{"n_layer": 10, "n_kv_head": 12, "head_dim": 64, "activation": "geglu", "rope_base": 10000.0, "optimizer": "cautious_adamw", "lr_mult_qkv": 0.4, "grad_clip": 2.0, "decay_shape": "linear", "final_lr_fraction": 0.0, "train_tokens": 572500000}
MLP neurons of a small language model. Each row is named by its layer, matrix (down: output weights) and neuron, and shows model dimensions 544-639. Each number is 500 + 40 x the weight over its row's rms, rounded and kept within 0 to 999. Numbers have three digits each. A neuron's up and down rows have the sign that makes its largest values positive.
A block is one neuron, or neurons of one layer that tend to fire together. After each block is what it responds to, as a language model described it from the Wikipedia text at the highest values.

L4.down27:522504517499507511513482464480447498558493445514592512499536489481460522521502490445501543566548560510479458462511592528484485485508524554571509471467547546487439562485518516512534477512489560567464508549535536559485463511482478517561468490567527462525525529501410533488451513478512545451
L4.down223:502527469511489584493548589505527478535538458521514439515457477486474462498449513537510460423536474495507527497554496412483511487459527571434405495470466591461450490515560550462485414460491506502571451531485490468512477529553525500432464527527486527465558536532521453487476449559491506501
L4.down248:500481589479464416505481492436488508538569493497529507483510530471486432462495583501435512532505503513514501536470519467497455448547495583500532511431561506518482555495462539516565465391515525507483540524432503478458527487534463532491533532558506456472503534588506450526483512535533472533
L4.down770:421503509518510528524474606487472491480480450551470561473490520468511504507536508440478521524548473484543453474506582404509550477567471469492457499535488498476486506491537472487428495537461477489501552474521512476489478541490526469480513498493504548446533501474565579484448487493467513515
L4.down976:518436463577437477450435497583477473445538523477475459489522492502508483482514508524445547521481498450447500444532575436467521514516450517454494518520509446480521524455589515525606503545507500484509566537542485532560432455517497556510487506488506481481509540461441538452493536513451471467
L4.down1114:455520470526507418529519385484510619576517501516496470563470559533479464471518496502575530494526516490462504421499490507435482484514494516554506520476570505502425586474463443502543475503488439530496486521486495512568550474551420463438459526559529535521527454430533399505470505493481526536
L4.down1316:391413460497522547509451501467442513469489443566478515557505548510495472522482544467492527476531500502497528446503581561527494479584540576442447476531480485466456508491553554542490551495491475518530454551459474503452505574554532474492533458452525484481496550486559477519494535463520493464
L4.down1410:490499503527528400506487452484535474526542523499490500492458505493514486477496494463491473532561586459489541510500501583468508511544508471513526441522492528486431514559467489530479495489562439522549479555529486437513470402476494465499472506592503451454513517462563431439520533504502472425
Description: First word of a new clause, mostly subject pronouns opening quotations or sentences (I, He, They) and clause-joining and/but after commas.

L6.down1218:562513456504514462486592489459437524544454473480513531523488495526514471553495463488496455475522481507516487492511459493475495479472571517427541471499461528589426566504498490492451408540474498506478577470520566504501547542478468465460541537480436464519482534466518573469535449513494559473
Description: Short two-letter word-starts, especially Le, La, He, We, that begin proper names (Le Figaro, Lebedev, Leuven), plus French particles de/du and the pronoun he.

L4.down251:566538470467498477540491559591505354572476544551478460488445379467536587482479510467533486537515466446593543477549419487504522572493465481547497512488481492511501436512408516497499489479485530468484519483483521503469485511514480558547522550585516537506483428497555506558525494528513535511
L4.down449:552506536454489501515574442554497522510439536531539501501470487552611489530463514450443494466446582454522531475554473528469440548516563563571480475535518461449453493511541553466546500554492507478523449457496506484464546520459455541522474454516531484491572518471485500529529533436542522524
L4.down807:533545566470520497525479565575517534425492487507451491532597524466472470518461535542465523528478570473553467552553414535544535497518496441484559567549570529445439505566462542477427500533465520473483520508501529456515462520492481598544494424489439470507469449535567501467510474480505475457
L4.down1136:466512486475544521457473512527497541578462434563569504469533537514476535533528523519482410441568569480484535472510490516481507504494472466495508509452446522488523643488502536520519509536528523467515529485482508560530425518522424480521480502551478572443547525516569417549478514439522452547
L4.down1163:532531493487522534488513500497530476522518503490537488501485534580493485502488570491497450497483513469507466467500539471565543536517505453523453481503544544505476519553472534477448512496451523473506415467507525505466520508518538398464528532545450532393541474514444443480481545493546513531
L4.down1225:523526501455501545537506449473500478502472511544446515538421470544437524452539513567464424544493557536470495470518484484469512500481484475477580517480518454498402522545492574523471520515542497446464463513508511468440499585531390466504478447539472530482520472465491516459558443453553429580
L4.down1264:501510536492515506508520484540501491511475475465479484475519483521537516468504535528504474529469488450413568478513514448477544577526482507523464457515473501444460467479543538454473588589530444484492531478477484481528533508463533510539526458543518449435460529454538501468619502562532512534
L4.down1422:461485543584484495535533534508567516497490395522495483448445430433542525559454494445521480525473478487425530510545454536520456413506557469506511475441469548497540572540403501493488538569482519503512470523480508528439444467513564381500477512432507472550519497462506427513482435463542509532
Description: Prepositions marking time or relation to an event, especially "to" in "prior to" or "leading up to", "before", "since", "during", "until", "at".

L3.down174:526452523548517569531452522476508498482477472489515455514561421436590480461593512526523547488517545510492506528463536488484541469518451502510405523601453486505553512471502468542534449567494473470553509543554485554470599442469516516456553562497503453590445417561516547473474485461517560491
L3.down432:497454502520478567490556460503480476524463478519578462448451472455527447445455465562552488527527503502548393405500506505487519459496501452461495475526454543562545465469536460478577531465418505475471433451458492461546525476550514537526458554518453490472491430465508498469453438485502477499
L3.down460:515478490562434588445537520474472462508480496519537472464496511431578485490466494452521462534530490533493599415559532507502498443461475493460501454511498541521521392479559529488486538437510401500462468558476508550521553492512463462456489503574448528510480441543565459481495488492476498537
L3.down481:546495515487530497567436497438539556483506560519522501483525499446517489557432479468486549516617412444523539457447519486481537507479487531470479520532463565421530557399498444521533574498484456542526469435527502464556484471508453541486470467483398548470508441504474539503531454449514449475
L3.down665:488487478528524441525589410495519422496572539485483506523478488514483505454534549482481438553476401507480543399549476398504500463457569546574554471501555504489500497496571497517479466467571642447525498469534536598486468483487523536498528561488494494552472365488566515542529427544486511516
L3.down1030:531487468462495539523467528482506509511479521507496471491539508545506453518460444502461480494475507509554446507486500509460509456543521372505460491557486486509457486544547541471538530400451440476539424471505487492512464519502495541472511529572508564478472485538501491551479528525514488515
L3.down1140:502444473568497487572478459487496507582525508483553533517581561489445471437518465491479513460539478508430511569448513556539504379535472461482457504505505519544569474524502498506575568463483557529523497524424498535475503443497515480495545472512427484455447522564437482460497531447481500585
L3.down1251:523502508506515539525441475524533467436506387548507491487465511550506474495461553541530536507479504486510471477467550524548464508534479532463533478547465542544539450497513460466454478527504523453491459435540525512444493482480551564412602495524575533479484457518503477479536511525460438509
Description: First pieces of names or words whose rest is hard to guess: Cyrillic, CJK or Hangul after an opening parenthesis (Serbian "(Стефан"), LaTeX backslashes (\frac, \mathbf), and surname or brand fragments (Bonn-ot, Ar-ista).

L6.down722:466524595488515460442510449426461505587555499533499381529460493477554545533496535509525477432516489543498496535481532543527527526500493530439497511473494563481511473519487495507519558465464548426503488454456473586586513479600480502440474522515526517500580513475505479497474535508464494481
Description: Punctuation and markup inside tables, track listings, credits, sports results and LaTeX, such as commas, pipes, == headings, and backslashes before mathrm; also name fragments.

L4.down97:502491489458502479515541497467517538500457500475450467538520538473498499549537441434441476448465542532548474520460482559489445508531566449535507495445512506498508552420454479546526489488410493504628481447491533497563580511526477485466451546531500570462498533486446482450490542487499492516
L4.down502:503448506487530549531505514504502510553557510516434478491459412453534509514449441480464499484518569554458489496546472490519485537438511526407451463519483512525492456455547493475455483500486545503490505480518570536567500491497469515490562478527495581465543502477417522523550485449464579497
L4.down573:480484437514518502476548530486446517483448463445575487487524390477522452550510456512567488439452442466506501455457475462550486416503547522497531435462541451480494477543554552496421451470468472532541488539531496549473454491487441514477505446464531539490444504511504527484490460443443465557
L4.down857:538456521504510407432495496506508502465486483501525511522496510502568360516448531460510557497501470580500505461485528453507426462524528425457461513492475503429516577572438443519521512537476463516478478506467521544489557519432490535471395509497546506484517607585436441562507496511537491465
L4.down951:486463504487496509538472504455483499535482493546512482528435451466544490494501495455510535534460464556439527506507499526485529528523470422472497453412463506521493518517405522485476480522534452515452460525475540470500525507552566550433435467489529479470486451522452534464468453414448464475
L4.down1252:511455496520485498476499507466495490490447466577395511532449514526498504473476504470534568490487516519486573506538508522492522490486519437503554495466417549496481478477463518506484468527521554494581487545519494414467534519484534457523501503473540421534539518441476512490492549573553581521
L4.down1365:466462528480540487537509558581470528503558476548435555519494461450518536497416523510530512547544580530437586441450559467489541487491529496496467492473519498552452430456398481522431531463562513482457544510517514532485579403547512438447479480536520584546514592495525532491522548509429583480
L4.down1439:529478419479480522422474533489427433507488454521517438517535488454547537532444549539531519475535575518504514540480466496507493485528459552509527553583446523466506536509491582490559521490458490484531501522533555481454556501527465481503566468516487554438504520543503535534488492477516486534
Description: Compass-direction words placed before a place name, such as northern Aleppo, eastern Europe, West Bengal, North Carolina; more weakly, other modifiers like eighth, new, or of in titles.

L6.down725:444538492537470484523442533544518519386493481491565504499460431467505471487510509515466508505558503426530545478526489415448485517534437528393444497540614463515515516457488465492476471438569509510497527455452462482459501538463547490511534426510457486533492526558562506505561519454479458492
Description: Mostly the word "at", especially sentence-initial "At" before a time or age phrase (At the age of, At 21:07), also "peaked at" and place "at the"; sometimes "At" beginning Atomic/Atmospheric, and a few "from"/"of".

L3.down13:465401460522570501485484531557535625542488520494555501425484538467484491504546531512451504482535495456544476487454454543484480429510499466597445524537489533489497537541527471491466548631477468558458490522511524502519458524520491466536516437466457474511533470511519462487518529438503510507
L3.down91:561509401471476532521508455506443432494532536414500538499524502509466554549485538522483452560528569450499550518371473524484520458504547546512418527567517484458464433494535539474458505503457503525507498445517518507442463524486538484513475482526480537455476466462469509574540532487497573545
L3.down232:462481469527474541536556469453466582491481476506510465484523498449455477379444503476401495549449510529494488471488485506553519470523498542563457505512561522413496554554518435546478540499469538503459519510554422509536505471495468451510508512496473435462528417524529484543496459456563398501
L3.down872:413477473510532466476518522556553532458470512483519491418538468536505567552490575477478425504535455433525529509494512576484537430551479538474544464507491505476531531508454509474483550534518547552504429488503550546502469474483456473487493526511477466528503407499532503471521551483484514406
L3.down1166:414531475517482492513563542500516531494567434508534524491511464504492545528533484523472557570540442491562551457512468437551561497481529490506498474528519510492483534493514495516553530531456563537491529547457492443448522484439508469489482515496437509503493475534489498432473420463444420465
L3.down1298:485487544597527480474513549533426510569478492496576507448469491470438464528461382574403554502584504420517559511429497520503584433490447575497504549481446552450588531496541509503500519505544481502512482566493510457533454560465498535586535528561409514579487482401462492503458516491514490499
L3.down1304:564493398503493535517493480479528531543538449455509522438591503498538491432428480522475556531499507492613486502485518552551549423525493478557510531521545569463567558512467540437487544498486524484448437509515508577426508452441472490549544513528480441444493509504436464438518481492532499544
L3.down1462:527462524593494520509473526485515445525535404485519487511478526577417492448529482530460549508494478579484464469467515462450573444500535527514521518467524521488438544495502464382515532469555492511516526468463515561447523528493534568504522575484584584539528487537540455538422472577508449535
Description: Nouns for water and natural or utility resources, often river names and table labels, such as River, Water, steam, Lake, and Power.

L3.down119:431556526569437492510415409481539459513477424441432510520594496431447523447462507524472505485482502509510550493511501483467506534485520498516549545537440505491563465438572536577544462535503496610458458538513585491507491521428530493516462475397461509479415395442587530528539427453489506485
L3.down240:460511467517532572450482450497456473525536549454451454549424553550524555518494538543495512568514491518521460451521451532426488499513479500456453488499533513508525513474477515538519438453504504456504482455446551468492534486539490478565517484532461490529527510505608538490497499491490412577
L3.down350:431541496561543520516487521542540546425509481507521527552496509557456512503415558534485565470538474501437545432476566469520568558517537544511455498505555480440501471495499469510488520482507541472531488480495410505423528524541451537510575521504468456560499412538503490484499519494483463500
L3.down452:508503547492507488437472591543392502521449516464458475534545464489534561461551442528479536540543468510480529480527476477483463517434475503430479536535505517505462449513492580533487485511470577562458543484545520512462497527486483474497514467500450539437537515512512469533525484542485459482
L3.down734:529518513525484456493505391495436463500568554523524486501451516493552521565523469571530448536494560415551529515590488508483464528457571538551442528493522535569562484500480510411478406492460524468510472505462468464505446467498441500454579513544479521558494438452460508465526539511494570510
L3.down909:493513537520540527423520487447434554559478473463481493563541468493527483502448449503514510546544506500488493500497490570495529533503469506447571622502433467539494555528456559544479494440516465532503461505552490435562600491548458536524492574462465515551464533468521513538453594478506509495
L3.down1192:461519490562462513430526450475567493470542585507416474483492522490480484506514474563511581444534571597447516503489513491510497525427461535463450501491475498430526506464565468475432424485417551413547503494490513522496432543469514472469503542525457454480468451512545573455481480475457453529
L3.down1253:549513524490488472510468517501443535499504496480503462497513496504471505472504504459523544511466526425460462467418534479507449499480558539496510467534489508472470513509485477466461476424523437541518476519530452479523488495476594483466480477545483511475484464449507493507534511460489521495
Description: Subject pronouns opening a clause or quotation, especially we and I in quoted speech (We get, I just), plus they/their, not, and color words like White.

L4.down287:488358457513504496455526477506538546450492486463564558518483477444564505523567447483489553485480561541522478547499555525467471552447528433427417460545510486468494510540560475510572498477501573527494478605514534536481494449463512560448443578510477503477516485514493474509499492517542533527
L4.down288:546486491556503551470543454555433531598463573598499549509359445515442489469524466436466506470465619503583488534547495448543529552461464542476499443458486520442556554540544516501561515531504519491521408452493550488459508501524499555467417528531471456513457553463485552628458539495497572446
L4.down312:479514504552518453514516480512478549458534516570529494522437417496526476473419513436338518491526542480510497418531499507458509526529525479481443498496429550462577490394525503496509521497426502512456481501516512455562531513472552533516484444497498463596520600415455505486408483475551450500
L4.down340:490483434465557524507406530552527465545453549522523523491509540554539501569439513535475429448476529457466495412519545522523496453534576465459486506500496490442523510516529501475449483542477460516440468498422497526521466523463460490448448522474534523501517610466490553470501477497501410532
L4.down574:442515493510515412502558450485481524536426513471448517513501462467565471508461585492519457513510523544498474426485512482526529411483503519470512495481471538458497430526465468473579541501509540520516474522499440562435518538459445461530469511517474465474476600520545490504462512477441482505
L4.down738:447493536517445518480489420437521484513453457535454553499563509563502439463530477552501529512532494517455519505404526502541518559498426455490562522534474525516512498470532524507481448514527499509458464451520513504545443535474467549484507506575470540468493499441509529501546530529468490514
L4.down805:510548451472474553539557453373444471583468420492479540478523508546502469520550512498517509403490452535468529463474545524543470568501467508526470497449439479480438527525472499483596515437496472466525511577518527564533479487524529514552459473499496467536549543465466554385488482503528445561
L4.down889:454495501525521455474423436497484439471486515519479601446523529485451476461568440476475498475479552539484509460485477509528505455502490457579547404492508529497453522572445528501530500484454433540467535564478475506514481467470480519494557538558516510451491413493533520443502458558489521489
Description: Digit chunks inside multi-digit numbers, mostly the "00" after a thousands comma (3,000, 15,000), plus other round counts such as 50 and million.

L6.down5:518541526505510498487506512522572471485446480451577497460499496515482504534478467525554519472478484433475503493548506552482551469516426511550443498474521480481544482450554454506462530562487562571450528468382472522525465517537449553504434593504478470507459427469522486406512501494383433529
Description: Nouns for water bodies, rock and soil, and words just before them, in geography, geology and place-name text, such as River, lake, limestone, bedrock.

L3.down185:421525456453394515419474520537468457528474495443534458515570594532443509530501565536589484525556445470573500444518515518481461450499479532495501443426414519479480519462494499502471444537481500463491494507512493541528487502582486530537470526508540476428451528563480466540493509478514518413
L3.down296:452421526485494462468545533546599468496572457477459470478444485421468503527388467543533464512503522469446457486470506502473437550512504510524510476459494520475505529529562501464499501506481544565429574497521506538524514546519431470519499450489575509455529584525520517482485436580512454494
L3.down329:495492437543483419546520512551508555455477540412529514502547518477478431513480486496471478550524506481496487550549556537517460543444536436454534418481519447550489521413437559513496539452499516471440491437566499562474516452571557510446416459530469529492492426571552514578523456431452479525
L3.down355:484538466491485427525516555494554558495479539469486530502497529523520506476480549478541521557527522572539538505432448494544425500534485507443501488470441506484425495446505470512524560566504510513506503454468595553502530429426480552554485547454487453538462479560558429525510469500542441514
L3.down404:493438477493469527564453548542526534519523489496499479455530545525499478592535474458549553583591457458521492464492534449442500497518488519495490448518458516496444571450424561484444474492506525470458509557492480491453473495593513567428529497541552509451505529501529564467444452430448458479
L3.down1198:465493460472498462437522433491536549455467447507501463534521503517505529469382493537497455516502482460478544500463507583519502468554465504504523484462419504517567479516534591509491471587463561503417542508423523521523579449502488469507457483523473511482510535429542507464514488529538551505
L3.down1204:489554466430479537485529498496575475503467488544463486523454581460451518553508530501509502563482539464562576485491606507515516521519504452548563519475483493514479499480452515504501512495467523496454503442525487506447540468566543514475455444459473520461512453517480462464476486549456564524
L3.down1377:458425544477536485530550516535520430534604514511541511535484509482476514539595525541472459513419525542569538498458466443533521558447592530487511553502520515502500485468483526484523454425472505529491540431575501538554462516461532488489500582454554516579511491442457466571544479482519543529
Description: Fires on the token "as" or "As" in any role ("As of", "as part of", "saved as", "as well"), including As- word starts like Asia, Ascent, Aspen, Ascension; weaker on became, appointed.

L6.down690:556541509545489459489435565504452516475498520529459532457445552565511520544474571493503499425440498428502521522412551559537511515510489503436421472501477479549570497558536485504510498487536516497507543469521581471504509458512501527468417469452443470477504543491468440473519483494513479523
Description: Digit tokens right after a thousands comma inside large numbers, such as money, attendance and vote totals (e.g. $742,00|0; 7,80|6).

L3.down280:536562443577499484433506492537431519455477571498537532470531471540489454492537418592438469473494519562543491386490495499540510435495530483470514529578490487447489451453528513475415495516514472541486450600510479575549496446597485497499463441525509541543566555488465538593508490426479533486
L3.down347:535464545465534454438541541560455575447530488522518519491517524469515510555495467528521554528506489539506481537516466523495477451484473529473546477507478527568503476480505541524521533527435529547440510522426467520427564588463465466458498462467490478567485449503572482470518468506509448505
L3.down389:506483535512523502472453389456553526468519462526515514550465570589489463523424469535494476501427498516458443504431532519482499474537522536524552547533506531514512509484489502480455498485422404555460452546449475533519472518468471538591569469452511594510501509474375508438448475484520546483
L3.down523:514490432518448454518460484451472498467459520474538514548464519551515507532483569559504504491426518487433479391416476536509513444480519428449494495544554541511537472444477472430464490381527485450580457571584447519464551493490522430533558500563513516487487473449422511522458519544484580519
L3.down529:598479506506569492532538516449486447427477434473455547522478484455500481494510459531437562455450521441506538568540558476552474441454496495491508565489534521444457534473420498447538498469468560505503418495471431528494528516533468463515528460519458513543507453537463606483534474490483449506
L3.down531:499503470480469482452539504541506506533554502512496581584462540519503481489503560467435485389464508472433502460502451483561525454484523421463516489543493498430576503602511495478501549523526584512496449533460450518436508499545517490496458508518456499587494512508478594570528580486499572490
L3.down551:471455511542541498485567469461532536532508482470515555503480470530478439495553544514492527442477565507471496564485443513503538493448466462537532513540505508426524464513535484493494501550499510526548467500511460437535545558545470434491535543424507561595480373468528555558506463481475488557
L3.down718:486472499540546549492497482429476523527518465528442553504422550553473488517577475463510503463482456516447544501414530518520527422497527531477467518465450487514501549484477540531528443534530441427470479503407510515464527500535440500508537436523545519583548501557448544524465382429437470489
Description: Numeric word pieces, mostly 10 and 00, opening a number in percentages, counts, dates and tables, e.g. top 10 percent, 100%, Wed 10.

L6.down632:502500514566483487535574512420464549561533474500565509496447536558494465526592530412501459550475626496535530543443460514542444423476517503491559500471579512444487500522433451498449540539555588492477565453500492471548460487456563536484545506446501523540496438473511463519537481553509514572
Description: Fires on function words that join a noun or verb to a following phrase, mostly of and as, including inside song and book titles: "Story of", "as a starter", "Like That", "about these".

L4.down337:496487499455551547420475495548465356479550441490472535487489423464527453419509525502470477427534510519486497551494500495467492486510488525480479493465476568493534492487578521450510501500498525504503481463513510475543432520467489454477449595469475510530503507403539478496492500515583490497
L4.down357:545490530482540476481512545484481466576520509465461508497537527434464477455489526507511523427458518545535562540520451516480559479518543538515500497455501478451444502496541500545507457477590460515486483532482451504526511424518513453499568506533535459583551447479485517430502433519497494518
L4.down510:560563474530465436403526548527479481552516468484462528503571481405479452482539510579434511482532499426457440520477585504522471491461438521510473512509520550483512486539481539459490473469491463480515482539495530520510487445527484488536458567512473484538451485489519494484478528499491527474
L4.down562:492404487494551503443520477508502469447457513495458517466457509470517494569471543504510471471522459530555448582534481526525496479552512469477485535510460483532481489507539518477457439509470565531425447455459469436462483522460509492537573518506564437514566467501465474477529497509502451502
L4.down772:482474445529490526495480460527517436538508580559505538411485550492497529455514448529546484459515466537524571497501493485382508485499504586503522491512470516534454566455557528513444519522472411494427513503440505499457473506564516484492506447518497441587543438421551491509479543415541493493
L4.down1002:427520582519443469522482467453525579502467465420502512559487459470389533441465558552503489433545477466471547457470433510509459468504500485481493465470534566580587498437537572453486571483500515550549551442526531551541454455487553500512514525476502517511475540489505449656477568499531569548
L4.down1415:477487463517554520442424461550501416456470507504447512445551437501534506415439538464481456447537442496499549466452481459463571511498568424470487527523476583509507536373501496523446590503481446564542480424569483478482468538437473474496523550481436483537533534432552504527516465511498441462
L4.down1418:511527425462522477395461489545545495506570533470532534442487495497493483528500489492467481527570444484513499425481526465512511509481538546559507524553530502485496562501465520475502524505462535531553481549591525584527477513535570440380572435455459502488547524490562577471506527512528468493
Description: Words and word pieces inside physical descriptions or lists in technical prose (anatomy, geology, architecture, chemistry), e.g. covered, limestone, flanks, beneath.

L6.down157:510436484536535455473546536494533531512515564568505501494476474537461530476484484463496505491472494466442491581478523549525469500458522464441496422433535563450487514469481493522502541396503498487485529502542421526502528569544446563414528482506452475503553503527428518495563538475444501582
Description: Modifiers that open a multi-word name or phrase, mostly compass words (western, eastern, New) in geographic or species text, plus ordinals and adjectives like First, Second, High, Great.

L4.down13:556494491458482469505613452504478522562517569500543509510501430566529495473479518503511490525519483475548498448504455516478520484484469484526493416398472470432475487538481527469416497478510431484492485518465580529505501522519438451476472486482555539483517417499475516487519471501414417506
L4.down580:524508537437484452558559399478564523518434397493507523552474565527574514438480529508579510485548494460463513438450518538507477501459536495490476483479431531506417574592473497482580425502434477490475439459486498476481384452555473493530424480528492435434501500485474548410476506537439495524
L4.down872:485553504424511452571537539485507468496455421492520543448533446494499545451479458556540513502532490492554441524510583541540562551494444562549515500453507520453464529562446535535527485523486467533488498506493449488472414505549449508490516539531479481397470567504555494448456538490493555505
L4.down1035:529528491488500533566486464484539540485519453523498527443520487494458483517429492513453431473521487472577545498564424458481477558514507447571525490480501544540514447437469497516552547475531544522482520418460488507546456495521507435524537544461484479538493554506460516463470475450470474538
L4.down1081:443523469460529463527526522478526553521417484457474462434494510557466543570506477495562490484479571528522484484480475553487524499519441517474509480481516472588531549430513574590524473489447528473530466495438477476491488537548557572475545454492516499463474548442591494469462430510472548509
L4.down1246:571464520513505496490524470483522501475489541480504508475475429494573465445444492607507522598452476486521449485484472542533527509502510475486524412419439460448490490526533518485507526515514498489471438501473504497513442513511495510439561440505475528421543475502519480416557471547473497482
L4.down1500:462501500520451486487543445529499502560486524481394429564506503519465439497545482502529488437407426468462493493470524438571512440395514535474488533593462571520521490448502493563583507495487484525478468499519479596491474492561463425508490464479464548522528483451497551536501495521459546449
L4.down1530:492444538515460546533513535488502471512513484517506524484581495496505520548557541517456465439449494505404479462428448523538466506433507547472464523467460448463513513447429508496502497441477511460432474539559486522474494505470525486497545540551541528534483473468465469531561476426479408536
Description: Opening quotation marks, usually after the, a or so-called, that introduce a coined term or nickname (the "Butcher of the Delta", "Hippie Cola"), plus weaker starts of names or titles.